Weights of a small GPT-style language model, trained from scratch on English Wikipedia.
Size: width 160, 2 heads of 64, vocabulary 2493, 4.09M parameters.
Architecture: LayerNorm before each block, rotary positions, no biases in attention or MLP, untied embeddings.
Training: 172M tokens, 5246 steps.
MLP neurons of a small language model. Each row is named by its layer, matrix (gate and up: input weights) and neuron, and shows model dimensions 32-159. Each number is 200 + 20 x the weight over its row's rms, rounded and kept within 0 to 999. A neuron's up and down rows have the sign that makes its largest values positive.
After each neuron's rows, "fires on" lists the tokens most often at its 100 highest values on Wikipedia text that the model never trained on. A number after a token or word is its count.

L8.gate268,200,198,210,195,216,210,211,217,172,202,151,202,216,183,187,191,186,156,216,201,243,206,204,203,187,192,199,201,141,181,147,225,202,173,197,189,173,214,231,217,177,183,202,180,197,199,165,211,218,181,181,213,168,241,200,225,194,184,175,225,193,186,192,214,202,215,196,219,179,190,239,198,193,233,206,174,207,232,213,214,192,195,188,212,211,190,163,209,193,194,188,212,191,207,200,195,211,211,154,253,208,186,203,253,208,199,199,207,179,192,191,203,164,186,182,216,194,232,181,187,217,195,211,203,216,175,227,220
L8.up268,147,199,224,199,213,193,250,193,226,197,183,212,242,196,214,206,220,199,243,213,213,158,190,173,203,205,166,213,226,183,201,211,217,169,226,200,210,192,220,223,251,207,198,215,197,221,208,196,230,207,198,225,209,184,198,150,236,221,233,208,186,205,221,196,195,184,189,229,167,181,192,207,183,228,211,161,202,223,162,196,224,207,203,211,235,179,199,195,182,197,190,189,184,174,215,189,189,199,170,186,182,188,217,186,200,201,202,211,208,212,175,188,236,160,190,181,212,197,190,178,193,208,193,173,183,150,190,195
fires on: " ar" 33, "ir" 11, "or" 9, "ous" 4

L5.gate141,211,187,189,219,202,214,214,243,171,184,200,184,232,219,184,187,204,217,213,208,205,225,190,191,184,176,195,228,183,181,218,173,218,238,182,182,195,229,191,205,158,205,196,211,182,227,212,201,202,207,194,159,198,230,183,240,198,176,194,198,197,170,171,219,171,179,217,185,195,199,230,169,187,213,201,184,183,166,218,209,208,183,191,160,219,214,177,193,196,211,194,189,215,212,221,206,214,206,221,225,184,205,171,217,193,201,169,199,221,209,206,227,212,230,210,271,208,200,190,185,160,210,218,192,153,186,165,203
L5.up141,191,209,185,209,185,223,206,215,205,239,191,193,178,189,174,209,197,181,233,174,221,188,196,225,172,183,197,211,209,175,217,201,199,214,173,172,196,198,186,218,169,199,172,179,194,228,202,228,197,206,198,206,205,254,187,209,189,189,196,194,195,231,192,197,188,193,173,180,204,195,236,195,177,190,179,206,224,191,183,239,229,242,179,210,232,194,207,197,190,230,207,183,232,210,204,202,216,229,190,203,197,249,202,201,213,208,196,180,210,206,222,208,170,151,184,220,179,225,221,154,169,222,211,206,160,209,213,196
fires on: "st" 20, "ne" 16, "s" 12, "d" 7, "ale" 5, "th" 4

L5.gate104,237,203,195,211,192,209,221,204,217,204,182,176,176,188,213,168,218,200,240,216,207,195,231,189,219,189,148,146,190,217,188,176,218,199,193,175,175,194,237,210,194,199,176,200,197,193,212,199,197,211,214,210,171,177,178,200,206,194,192,190,231,188,191,176,214,216,188,195,208,182,187,162,201,206,242,201,210,201,215,233,184,180,184,215,198,214,197,197,196,201,196,209,216,165,196,187,228,230,210,147,218,221,190,195,207,206,226,165,189,186,191,215,193,213,202,219,211,162,190,201,218,205,234,209,164,239,205,210
L5.up104,192,189,209,215,193,202,185,179,207,213,221,238,208,170,192,217,209,205,188,189,196,199,232,164,209,187,201,197,224,221,224,226,175,198,199,193,220,174,193,202,156,195,213,169,223,181,172,175,199,213,204,175,225,193,203,179,176,168,205,221,199,186,203,184,203,192,205,188,207,175,216,157,230,199,187,205,224,227,185,198,200,245,232,200,185,189,215,224,197,177,204,215,183,193,180,187,174,217,208,233,163,202,219,203,205,219,169,186,207,189,178,157,192,166,187,230,189,227,191,174,215,208,205,211,237,230,213,186
fires on: "al" 15, "ic" 14, "ical" 13, "e" 11, "ing" 11, "y" 5

L8.gate213,206,214,206,228,213,179,213,213,220,183,204,190,176,191,185,218,199,238,187,203,201,209,200,242,239,208,202,205,205,192,183,196,217,194,243,176,195,188,224,181,188,191,173,190,170,199,210,177,175,219,199,232,177,181,195,167,161,203,200,191,219,190,199,198,226,200,230,174,193,214,197,235,220,217,214,208,214,193,226,199,160,216,204,209,151,159,177,224,194,208,195,231,188,196,177,172,199,236,227,176,201,187,213,178,188,170,222,205,205,177,200,188,178,169,176,189,241,216,201,205,235,182,222,233,192,187,203,198
L8.up213,214,186,223,217,183,191,251,206,174,207,160,200,215,212,207,189,185,206,200,211,166,206,207,239,225,204,220,206,178,236,169,227,206,180,212,213,195,194,203,194,163,234,220,201,203,190,225,177,241,223,198,220,182,216,217,182,181,209,202,188,207,198,227,224,187,194,206,216,161,177,214,196,179,204,202,192,197,197,177,166,182,196,192,194,196,180,196,179,221,190,221,198,190,190,184,199,180,166,211,161,208,192,182,220,213,181,204,238,218,158,213,189,176,189,174,207,211,209,204,207,237,217,211,195,206,241,228,222
fires on: "et" 11, "ab" 9, "b" 9, "c" 8, "ust" 7, "un" 7

L5.gate51,216,206,230,197,202,183,213,194,223,213,203,195,185,246,187,217,198,173,228,213,180,190,211,202,197,204,179,186,231,197,205,179,231,208,187,195,197,214,184,164,216,193,193,160,195,234,205,200,168,213,204,206,182,199,211,200,180,203,212,196,208,184,214,189,210,197,195,210,203,211,206,218,131,234,192,179,173,227,200,171,203,187,157,214,223,164,190,186,208,188,207,215,222,180,228,171,182,209,173,224,218,238,202,173,229,169,224,214,212,207,225,215,164,205,196,241,191,209,174,172,229,189,181,212,199,195,177,240
L5.up51,230,197,194,207,192,246,192,195,160,223,224,208,213,185,182,197,191,171,249,185,199,227,187,214,161,188,196,216,181,176,215,189,224,181,173,215,199,233,202,213,202,213,215,203,206,179,194,173,208,158,192,174,198,178,206,219,233,178,220,188,197,204,203,249,167,177,183,209,192,190,212,213,166,152,172,205,201,178,210,188,202,195,185,201,187,154,191,213,187,226,187,210,202,178,189,204,171,208,182,189,189,219,241,199,212,186,185,214,223,202,211,222,159,232,170,229,214,218,197,192,190,217,227,197,189,209,212,181
fires on: " imp" 19, "b" 19, "p" 17, "g" 13, "-p" 9, "P" 8

L5.gate143,212,199,180,179,168,177,202,213,220,203,189,157,199,235,195,214,211,200,206,194,228,166,217,213,249,181,188,180,207,191,197,178,189,206,208,207,144,193,207,211,151,177,168,184,201,192,202,178,213,181,181,167,203,216,210,198,202,185,182,209,174,158,212,199,229,200,219,219,185,179,208,214,208,216,227,190,193,178,244,236,192,188,225,210,232,160,192,205,163,200,174,196,190,198,203,205,213,231,227,165,195,203,234,196,217,200,218,188,212,180,208,214,205,188,190,226,184,197,203,188,211,192,221,173,213,210,202,229
L5.up143,209,193,170,161,217,212,200,167,213,201,235,204,231,210,185,235,199,213,199,206,204,207,194,207,213,178,187,176,230,207,215,213,195,201,212,157,196,214,232,169,194,195,157,217,235,184,218,202,217,212,186,226,199,208,212,204,148,201,235,197,175,223,201,218,230,243,203,191,179,183,187,187,184,217,221,201,206,201,220,222,207,188,228,233,220,168,186,209,182,181,187,212,184,204,179,171,245,249,174,202,201,190,183,219,198,167,244,158,177,201,168,203,180,197,217,192,227,180,187,202,189,201,199,204,189,229,195,170
fires on: "–" 25, "n" 18, "h" 13, "du" 10, "ry" 5

L3.gate66,212,201,195,182,233,221,197,204,206,190,192,197,187,186,191,184,219,195,196,201,211,250,197,154,212,232,203,178,233,197,231,186,237,258,193,161,189,190,223,214,228,230,225,193,193,209,174,196,180,215,198,168,219,206,224,166,206,222,221,209,190,218,192,190,208,190,164,195,198,204,216,190,179,202,204,206,215,193,208,210,218,224,167,221,225,205,160,236,184,229,181,176,201,206,201,219,195,183,219,213,162,208,174,173,195,187,171,183,228,171,191,210,178,230,207,172,209,173,195,205,230,165,236,181,202,191,229,180
L3.up66,181,209,179,203,175,167,241,204,213,199,222,189,177,199,175,195,196,212,224,169,252,192,167,212,179,179,175,215,205,212,228,164,223,223,237,207,203,171,173,211,193,190,190,239,229,205,194,194,187,189,205,195,256,196,190,179,190,171,198,189,192,178,175,157,196,209,198,171,193,189,215,192,196,200,213,209,209,209,232,210,209,216,207,195,206,196,211,236,205,214,224,208,221,219,222,197,211,209,200,174,190,183,184,207,219,178,221,197,212,218,176,176,229,228,183,225,188,192,201,227,209,210,165,177,213,214,193,156
fires on: " not" 30, "ot" 28, "ly" 15, " now" 7, " also" 4, "ow" 4

L5.gate26,206,203,196,206,197,219,218,154,208,220,203,238,200,211,179,184,204,226,203,181,223,196,235,161,169,207,215,234,214,225,177,199,190,180,207,188,229,171,201,222,181,181,204,208,212,201,208,199,218,184,194,204,210,177,213,196,195,219,183,181,167,186,164,177,185,165,155,231,215,208,216,223,169,178,190,166,194,250,153,197,194,215,209,192,205,208,225,194,212,242,202,211,209,187,196,176,208,193,222,189,205,222,203,188,221,192,165,186,182,208,218,171,227,188,206,202,222,209,187,180,191,214,203,171,179,202,192,225
L5.up26,177,200,188,220,194,219,198,203,200,176,201,237,222,213,216,226,225,221,208,175,168,222,177,164,188,178,184,227,243,220,193,175,217,213,218,208,216,201,212,242,189,170,146,219,203,218,180,210,189,207,183,210,196,219,231,186,199,195,207,176,183,197,167,166,165,196,135,177,201,190,201,222,185,190,213,180,200,202,180,182,219,223,216,193,198,205,196,206,195,161,212,197,225,218,220,181,183,202,215,178,234,190,195,221,207,209,187,228,221,174,218,171,208,185,232,210,181,219,156,182,182,196,235,218,213,162,208,181
fires on: "is" 23, "us" 13, "er" 9, " (" 8, "ro" 6, " |" 5

L5.gate106,201,197,206,216,236,187,208,216,156,193,195,213,192,205,183,156,203,218,203,158,178,188,213,198,224,203,194,237,191,185,190,210,175,217,218,198,191,223,215,213,202,148,223,203,211,202,192,225,203,204,221,152,214,177,209,179,202,214,152,192,175,185,174,209,218,148,209,206,178,183,206,203,230,207,211,206,208,226,208,182,191,216,208,204,187,199,214,258,219,200,200,204,214,188,190,191,176,207,171,173,208,209,197,225,243,211,218,153,179,205,187,206,213,165,183,207,191,227,213,184,230,190,231,189,216,147,179,178
L5.up106,166,222,206,206,209,184,188,240,213,170,197,205,208,178,200,188,237,216,168,192,153,185,234,220,198,192,233,233,173,176,202,181,211,232,173,223,195,163,192,198,192,211,187,190,207,203,229,196,179,232,196,197,202,185,220,216,173,164,203,171,194,206,216,218,209,199,184,215,200,183,180,206,204,201,229,197,206,237,200,231,250,182,220,198,193,202,219,178,202,195,209,214,237,165,193,181,187,152,193,194,177,216,169,197,218,179,211,190,218,213,180,190,223,211,200,213,187,221,180,183,202,224,210,194,211,183,215,154
fires on: "c" 19, "m" 19, "is" 10, "our" 10, "ou" 10, "ue" 8

L5.gate394,192,221,208,230,181,192,175,224,188,196,183,229,161,199,170,208,194,197,226,204,221,207,185,188,204,187,212,189,227,194,163,207,182,228,194,203,206,183,228,167,203,189,200,199,164,203,197,221,191,216,211,192,262,180,187,226,193,197,172,207,194,254,212,212,210,204,182,204,189,218,163,182,171,218,215,241,213,199,202,214,195,221,201,235,181,167,189,204,178,194,199,214,191,208,201,213,204,184,205,189,239,230,208,206,238,221,190,185,182,195,200,215,189,196,203,205,187,188,159,184,211,207,162,227,236,169,174,171
L5.up394,160,226,209,195,174,200,225,238,216,195,202,186,190,197,210,223,219,193,241,193,208,217,197,184,190,196,207,202,167,212,176,197,175,199,196,192,173,243,251,200,200,229,186,196,214,217,233,194,232,198,188,185,210,202,235,227,190,212,185,198,200,237,200,196,230,194,184,213,212,239,226,214,190,151,254,219,197,178,198,194,170,217,204,232,212,193,194,164,204,181,191,174,203,226,165,222,175,183,215,167,251,182,176,206,205,203,183,214,212,184,184,230,198,208,179,193,235,192,211,196,200,181,212,224,177,199,195,206
fires on: "an" 17, "re" 16, "ay" 7, "n" 7, "on" 6, "row" 5

L6.gate310,211,231,177,193,228,241,211,212,192,231,220,201,208,241,171,217,186,182,210,203,191,177,220,235,199,198,190,189,178,179,226,196,201,180,217,220,172,211,184,211,188,216,139,185,162,175,221,187,196,183,205,216,186,179,173,193,183,218,159,178,184,239,180,209,205,212,199,159,214,226,229,222,201,203,215,214,209,184,174,187,173,193,193,217,220,205,208,200,209,205,193,258,246,194,204,187,169,183,205,234,182,197,199,200,250,180,194,209,188,202,201,193,208,193,161,166,222,202,218,192,238,181,202,193,189,198,193,220
L6.up310,196,211,188,213,178,205,210,229,223,217,208,172,213,175,156,189,198,193,216,191,188,184,182,211,196,182,213,215,206,207,220,250,211,133,209,192,243,209,218,206,221,203,162,214,226,200,162,233,239,183,200,219,232,186,209,170,232,204,169,208,183,217,205,237,192,180,205,191,221,219,187,189,207,191,184,221,227,231,158,217,177,213,201,204,201,220,207,206,169,192,223,229,196,205,216,182,217,176,198,184,191,196,189,177,202,194,210,167,172,200,199,213,214,197,183,203,157,174,230,210,222,208,194,216,192,220,207,224
fires on: "e" 19, "or" 13, "o" 11, "ou" 7, "ad" 5

L3.gate161,179,192,197,213,186,191,221,211,171,232,209,152,210,199,190,190,238,221,231,177,233,202,216,203,210,167,201,211,192,220,214,176,202,198,200,183,223,185,206,218,195,218,179,204,167,254,198,209,188,185,217,212,182,237,190,176,196,221,212,214,225,196,206,218,248,196,174,203,178,209,217,202,204,201,227,205,214,220,174,236,198,191,208,194,182,213,190,204,204,216,169,185,224,195,190,216,157,220,189,183,203,173,197,187,237,228,212,211,195,204,200,190,195,194,197,199,226,206,206,148,235,200,174,203,204,184,186,222
L3.up161,196,226,161,161,217,218,175,179,180,182,232,177,212,206,204,224,174,229,237,206,188,178,211,215,199,164,205,191,180,214,204,179,188,191,179,199,234,222,233,213,202,247,189,208,183,191,203,195,243,195,192,196,239,223,194,173,162,198,227,217,206,237,205,184,202,176,161,238,211,202,188,229,195,175,214,202,190,193,191,216,190,230,243,183,190,220,168,193,208,229,196,228,218,202,180,224,202,200,198,193,242,210,175,219,196,200,193,201,210,192,191,198,180,228,227,206,195,189,177,194,226,196,186,217,162,223,207,227
fires on: "re" 16, "al" 13, "res" 13, "or" 7, "on" 7, "erv" 7

L6.gate45,177,195,189,190,196,192,198,189,200,181,176,186,228,204,228,186,186,185,175,131,205,176,190,223,192,215,184,213,215,212,223,226,226,161,213,169,192,185,203,219,181,193,221,191,179,201,242,190,213,184,211,207,205,173,193,199,227,206,177,204,182,203,218,205,207,200,170,178,209,221,213,195,207,198,235,214,199,222,226,226,251,192,216,198,250,218,187,190,224,201,164,158,175,219,215,213,199,183,192,190,189,177,170,225,214,198,231,199,197,174,210,204,240,198,199,180,183,240,200,179,180,164,207,180,210,195,188,195
L6.up45,195,210,195,172,160,211,235,227,165,162,189,164,207,198,235,221,192,196,165,194,159,168,223,150,200,214,218,200,179,221,214,260,211,197,231,200,184,190,226,226,184,213,199,201,169,206,233,205,196,228,214,182,203,175,222,194,211,233,154,229,198,209,219,165,219,225,200,192,211,179,228,182,201,171,210,157,164,190,202,211,228,214,201,171,212,189,208,195,203,212,180,182,202,202,201,186,218,187,186,236,179,197,191,201,184,203,194,217,210,196,218,214,210,199,209,199,192,222,194,222,205,190,209,211,197,194,201,195
fires on: " per" 19, " incre" 13, "r" 11, "re" 9, "2" 4

L6.gate219,206,237,200,213,212,205,187,224,269,173,226,199,221,222,186,221,170,160,215,161,222,214,203,179,229,198,207,204,207,213,191,182,217,190,217,214,179,222,204,169,172,195,263,212,174,218,207,217,162,177,222,188,215,192,216,186,167,163,208,202,161,180,174,208,199,210,193,190,189,222,177,206,210,202,193,204,191,194,184,214,219,200,197,213,195,189,165,195,229,158,179,186,204,224,177,185,196,194,180,208,170,234,180,196,229,174,191,217,193,191,197,227,203,201,232,170,191,185,214,220,215,254,186,210,200,189,196,215
L6.up219,183,187,216,169,197,187,183,184,202,194,233,178,177,201,221,242,194,200,228,152,217,218,224,182,191,177,187,179,242,189,199,232,224,199,178,198,195,227,204,189,220,197,203,225,217,206,185,163,168,215,203,204,211,235,203,200,210,201,181,220,163,184,196,169,202,190,172,175,182,248,195,205,233,195,189,229,176,189,176,218,209,205,199,188,201,197,199,199,231,198,201,208,231,189,220,203,171,191,150,209,181,220,222,180,217,206,161,179,211,210,162,222,219,207,224,206,200,190,175,190,214,206,188,228,200,202,204,178
fires on: " in" 15, " and" 11, "ish" 10, "is" 7, "ous" 7, "an" 5

L3.gate179,209,221,207,186,196,240,205,212,172,184,190,206,192,209,203,220,203,192,199,190,214,183,171,198,198,207,244,198,164,189,163,178,187,208,166,178,193,247,197,160,164,242,224,207,196,207,185,188,177,193,233,170,220,180,162,211,203,189,214,208,209,198,195,205,173,203,232,176,192,229,210,212,204,242,206,238,219,204,218,192,224,214,191,180,180,194,220,183,199,198,181,217,241,233,211,180,187,209,223,219,218,225,198,223,197,217,184,214,175,223,183,177,203,190,198,213,163,214,187,213,162,201,191,191,213,230,180,169
L3.up179,209,264,200,173,214,179,188,230,203,164,172,206,242,185,214,187,186,196,260,207,200,238,205,189,190,168,158,179,203,232,216,171,214,205,204,214,186,194,193,192,180,185,189,197,205,202,176,188,193,197,203,195,238,181,190,235,204,189,218,197,210,167,204,239,199,212,227,194,184,208,218,217,196,198,199,212,201,176,198,211,193,201,182,186,191,210,187,186,194,234,209,216,184,190,172,224,217,202,166,192,198,209,152,190,195,208,231,165,182,170,195,231,178,195,200,233,204,186,240,183,205,236,203,179,186,204,216,237
fires on: "e" 36, "ote" 14, "s" 12, "th" 9, "ich" 6, "ne" 6

L5.gate173,215,192,179,184,217,194,233,200,187,186,167,220,216,237,194,194,181,194,200,205,221,175,172,197,195,239,207,194,228,193,199,217,202,191,203,206,177,209,199,215,211,188,212,188,173,225,178,165,166,212,194,214,219,197,185,176,176,195,186,187,203,183,191,195,182,223,185,194,217,189,213,212,201,223,210,188,188,215,190,171,219,218,148,225,230,219,220,226,180,199,179,191,225,216,178,215,187,258,194,169,203,185,212,192,182,168,183,194,197,215,224,207,200,211,213,156,224,201,175,196,224,257,219,212,234,152,195,184
L5.up173,194,200,204,204,224,207,209,215,211,199,222,207,185,201,175,174,214,227,205,181,207,148,210,191,194,199,245,164,231,174,223,206,220,180,182,181,209,220,191,220,202,238,209,192,203,194,179,222,181,177,198,229,208,205,214,189,201,162,186,211,212,196,186,217,196,204,178,169,163,195,211,210,145,196,201,239,186,197,219,215,224,216,200,164,180,226,172,198,179,184,211,234,211,150,188,204,183,200,193,221,205,197,195,213,242,185,252,187,222,224,211,220,195,208,225,218,184,185,192,202,206,177,220,191,219,175,209,173
fires on: "ly" 36, " also" 9, "ess" 5, "ually" 4, "ially" 4, " then" 4

L5.gate15,195,192,178,179,209,185,197,212,192,208,208,223,198,182,201,233,168,215,209,180,198,205,191,206,186,178,210,187,206,193,156,186,233,222,199,181,217,182,224,205,197,169,201,179,207,213,181,211,164,195,241,193,230,190,210,186,226,220,191,215,201,204,190,204,174,198,150,192,227,212,199,177,166,192,165,194,236,206,219,205,216,210,225,222,223,183,190,235,235,206,189,229,156,199,203,194,202,206,222,170,203,217,175,176,226,200,237,212,225,198,192,181,218,187,195,224,157,193,232,199,159,185,191,182,196,204,221,180
L5.up15,133,238,214,222,183,222,197,185,178,222,176,215,167,207,206,193,195,200,170,214,196,252,162,211,208,212,188,174,217,210,196,198,170,186,195,194,217,215,225,205,184,188,186,196,191,208,189,204,198,208,198,154,239,223,209,166,214,198,216,197,211,213,200,202,173,228,175,205,219,200,206,219,159,205,186,194,187,187,185,201,201,227,167,199,159,228,168,207,203,232,188,244,189,175,170,214,205,192,184,208,221,199,172,223,217,190,224,218,194,199,172,214,183,223,212,183,238,209,179,215,177,198,194,224,198,177,233,162
fires on: "y" 41, "is" 8, "ey" 7, "us" 6, "ard" 5

L5.gate200,195,204,199,217,175,192,209,215,178,185,191,204,202,229,211,227,207,171,187,237,188,192,192,196,195,178,213,146,225,213,187,234,207,191,199,182,187,207,173,193,186,214,216,198,202,219,234,196,188,220,225,208,199,197,183,184,222,204,196,188,208,187,232,213,231,211,169,187,189,221,212,194,188,187,201,171,179,251,205,166,195,185,190,206,173,212,195,229,183,229,178,209,194,166,224,207,168,201,176,214,197,196,193,175,242,180,191,205,209,233,195,185,172,229,206,241,207,165,182,231,221,189,226,176,196,183,216,169
L5.up200,182,224,214,193,205,204,228,213,192,177,213,207,200,202,163,196,161,200,218,206,196,203,223,197,215,214,203,180,203,196,208,185,204,220,242,191,175,193,204,198,208,200,224,170,193,191,206,185,179,222,219,208,227,208,186,178,175,183,173,195,215,218,173,207,201,214,198,203,155,236,219,231,186,216,174,176,195,186,209,191,202,175,184,179,207,211,148,187,161,215,211,217,223,200,194,203,168,203,201,184,204,144,211,165,190,220,230,192,217,201,232,204,173,238,167,173,203,179,212,207,185,220,195,211,177,172,166,182
fires on: "p" 17, "ic" 14, "att" 11, "b" 8, "ep" 6, " up" 5

L6.gate153,224,242,183,186,221,198,211,184,207,148,205,212,213,203,191,207,188,209,228,166,178,195,218,168,192,210,236,201,199,167,185,182,205,220,196,209,177,191,208,180,196,197,206,207,203,216,171,190,207,158,216,188,185,202,192,201,206,222,187,176,227,208,206,169,175,196,187,228,224,199,198,206,200,202,210,229,199,236,196,221,192,194,218,203,189,181,200,206,185,179,209,192,174,194,190,208,217,232,183,203,210,222,204,217,152,203,179,238,217,194,210,178,208,158,226,180,206,236,272,195,187,233,168,203,201,236,198,214
L6.up153,211,149,195,200,216,223,200,154,191,200,209,186,210,214,187,180,178,227,237,203,175,164,208,186,230,210,200,169,219,171,207,186,194,201,192,205,200,201,238,222,212,229,198,190,215,193,215,208,210,219,224,223,226,207,178,191,185,211,194,185,232,204,219,187,181,214,201,181,218,207,212,192,184,224,191,180,223,231,182,184,192,177,200,224,196,154,204,189,179,180,190,208,187,192,233,194,188,219,199,157,195,189,187,205,218,172,185,215,217,225,223,200,202,184,205,176,204,205,258,187,216,202,218,211,205,209,207,201
fires on: "at" 13, "ol" 12, "ir" 10, "/" 10, "b" 7, "ic" 6

L8.gate78,233,161,209,169,165,154,189,199,185,197,194,200,239,218,202,186,213,211,223,207,186,201,204,213,203,188,188,222,186,211,201,210,206,187,227,211,199,184,208,222,191,175,199,206,243,223,159,199,184,189,250,211,163,227,164,196,193,174,188,174,252,192,196,216,200,207,200,182,188,233,213,218,210,187,191,164,194,192,221,204,182,258,175,202,183,171,184,195,190,227,196,210,171,211,196,214,190,209,195,193,190,179,161,214,173,201,216,197,222,183,211,196,183,192,186,218,223,161,208,190,199,208,213,213,210,203,234,233
L8.up78,227,223,190,222,196,177,192,190,187,208,200,186,205,192,234,181,163,175,211,212,204,199,167,204,193,219,179,214,199,234,190,204,196,193,182,221,198,205,225,202,168,196,182,173,198,219,204,208,222,189,206,166,202,186,213,187,203,213,151,186,251,196,164,196,216,217,219,223,224,186,216,201,210,197,186,203,184,214,197,201,188,193,185,174,209,195,173,183,236,189,215,199,221,200,199,186,173,190,170,195,206,224,205,191,244,200,179,218,204,155,220,186,189,182,185,203,212,214,187,196,162,203,197,222,218,214,199,179
fires on: "ab" 17, "ro" 14, "ra" 13, "b" 9

L3.gate428,200,186,165,191,220,193,176,194,157,195,194,207,216,199,256,188,202,256,207,231,191,165,202,177,222,185,218,206,197,221,180,190,170,228,212,199,186,216,208,220,198,200,204,193,229,174,198,217,168,175,221,182,195,185,193,208,209,198,172,190,213,194,196,198,189,219,196,250,212,170,201,239,221,226,207,176,194,225,177,207,253,215,212,238,198,168,202,215,226,187,225,197,243,186,200,201,189,165,215,211,168,201,186,206,190,194,206,165,199,199,190,180,208,198,212,214,214,189,194,204,209,226,203,211,189,182,237,178
L3.up428,184,209,160,190,204,178,221,242,211,189,181,197,201,191,208,192,217,189,233,232,169,228,222,224,208,217,185,190,208,201,233,211,188,192,206,213,212,209,218,189,189,230,235,216,179,181,217,223,221,217,184,147,244,190,176,181,195,201,208,209,210,211,185,176,225,178,169,194,215,193,207,198,191,225,204,157,226,254,201,217,224,210,195,178,202,191,219,212,189,227,242,233,183,200,183,219,187,185,197,194,186,215,209,205,194,176,212,234,195,181,184,208,177,199,183,191,156,175,181,203,171,172,200,164,172,212,211,172
fires on: "ad" 17, "is" 16, "our" 10, "id" 7, "'" 6, "ack" 5

L3.gate90,225,216,241,255,188,233,205,227,185,221,175,177,203,224,215,194,185,185,182,184,238,200,213,190,166,220,234,209,229,205,190,204,183,191,200,165,195,212,192,171,210,223,188,188,178,227,175,233,190,187,189,204,198,216,175,230,210,243,196,183,211,232,201,186,199,198,192,202,191,204,169,205,186,191,210,212,188,210,179,181,224,189,187,191,216,232,152,157,194,239,177,232,203,198,169,174,196,193,204,184,243,195,193,190,240,187,223,205,231,179,198,201,226,185,201,164,214,226,189,193,196,195,159,207,200,200,180,237
L3.up90,183,221,188,190,216,219,184,206,213,223,200,226,173,165,176,193,237,192,253,222,199,221,185,199,206,189,243,160,222,220,181,207,187,211,189,191,262,238,175,209,218,189,185,174,202,165,209,195,207,173,226,221,224,220,210,166,192,181,186,191,201,192,185,176,177,204,162,193,213,203,184,192,187,202,187,176,193,215,185,209,153,177,211,172,197,216,210,195,198,179,213,206,217,199,167,187,204,184,218,214,176,211,191,186,215,182,220,229,194,197,202,214,229,201,213,232,215,198,190,196,182,181,209,187,185,225,204,219
fires on: "m" 22, "er" 19, "le" 16, "e" 4, "ad" 4

L6.gate3,180,216,209,225,178,169,202,223,217,195,195,254,230,220,212,181,186,203,229,175,235,185,202,224,181,193,222,214,213,172,242,199,207,212,192,179,169,208,213,195,178,162,200,230,168,217,179,208,222,193,176,229,215,165,207,180,210,170,211,167,213,189,182,219,249,163,191,197,199,197,229,200,195,183,177,185,204,207,210,209,225,212,215,182,230,163,192,207,216,230,186,155,207,160,200,210,206,211,212,195,189,203,186,207,214,188,200,196,204,158,194,192,206,181,212,226,176,205,229,196,213,177,181,208,178,234,207,199
L6.up3,199,181,210,188,225,203,158,189,165,210,210,175,188,179,208,198,227,232,191,169,189,231,179,205,200,189,204,248,194,171,184,243,196,211,199,229,198,215,194,231,169,176,229,242,241,177,231,190,200,205,186,160,198,185,191,180,204,218,195,177,231,207,201,217,196,171,206,212,207,201,195,197,201,176,213,216,228,208,200,199,209,196,206,184,169,194,230,206,238,198,175,219,207,210,185,235,204,198,184,207,208,182,202,197,185,202,171,161,200,200,211,223,191,161,208,183,168,185,233,190,213,153,217,189,217,195,168,204
fires on: "r" 30, "re" 15, "h" 10, "á" 7, "ad" 5, "v" 5

L8.gate16,213,213,212,237,203,205,183,175,220,211,184,191,188,179,199,205,215,221,197,230,215,178,221,206,234,224,198,215,193,193,174,200,193,218,238,206,174,189,201,213,202,196,224,222,170,208,219,173,209,203,186,183,201,222,184,178,186,161,191,203,206,175,190,190,219,200,191,234,225,158,180,192,158,185,204,207,194,165,224,214,201,212,194,220,169,214,200,207,202,187,228,205,229,209,195,208,172,217,191,179,207,172,220,194,165,225,206,220,199,232,242,188,187,185,194,187,204,150,217,211,224,185,181,177,227,171,207,228
L8.up16,182,230,192,187,161,196,150,228,208,178,183,223,204,172,190,177,206,179,234,183,216,185,198,174,186,202,243,242,185,197,197,197,177,211,223,183,199,222,198,181,218,207,235,232,199,187,206,186,168,238,196,207,197,227,201,203,204,194,201,192,185,205,209,207,223,190,191,203,213,172,213,227,223,241,197,189,227,164,203,201,210,193,216,202,196,223,189,217,201,224,181,174,210,213,185,226,206,200,198,181,198,206,164,205,220,210,230,189,191,176,227,170,145,174,222,215,194,191,237,198,207,181,211,208,185,178,215,184
fires on: "it" 20, " he" 13, "9" 11, "ill" 7, " |" 6

L8.gate173,223,185,211,192,183,215,224,186,169,208,166,147,231,179,199,218,172,184,214,213,227,187,214,222,204,217,222,171,212,201,228,196,201,233,199,183,153,241,217,203,193,189,175,203,226,212,221,190,203,209,160,212,229,169,213,172,180,181,179,208,193,192,194,200,176,196,206,197,199,242,235,196,192,243,207,194,210,182,190,212,208,182,180,197,219,165,244,200,206,200,182,243,237,175,219,175,212,216,213,184,219,209,218,175,192,185,213,173,175,199,174,211,196,201,196,209,164,206,150,201,193,210,193,233,220,186,171,211
L8.up173,202,176,181,203,226,217,155,186,225,188,175,204,193,181,212,179,192,217,215,219,161,182,214,214,203,189,204,198,215,168,194,218,197,202,174,181,196,196,204,244,190,202,188,191,175,191,229,211,203,228,204,183,196,204,223,195,186,230,197,209,196,156,201,202,190,177,182,235,207,187,220,180,190,177,197,188,199,213,183,191,219,193,183,236,207,190,199,239,199,189,181,171,188,175,200,146,245,220,182,223,190,180,183,223,200,198,223,223,204,183,205,195,171,208,227,200,154,199,200,164,210,187,202,232,256,229,207,194
fires on: "e" 28, "al" 10, "k" 7, "med" 6, "pe" 4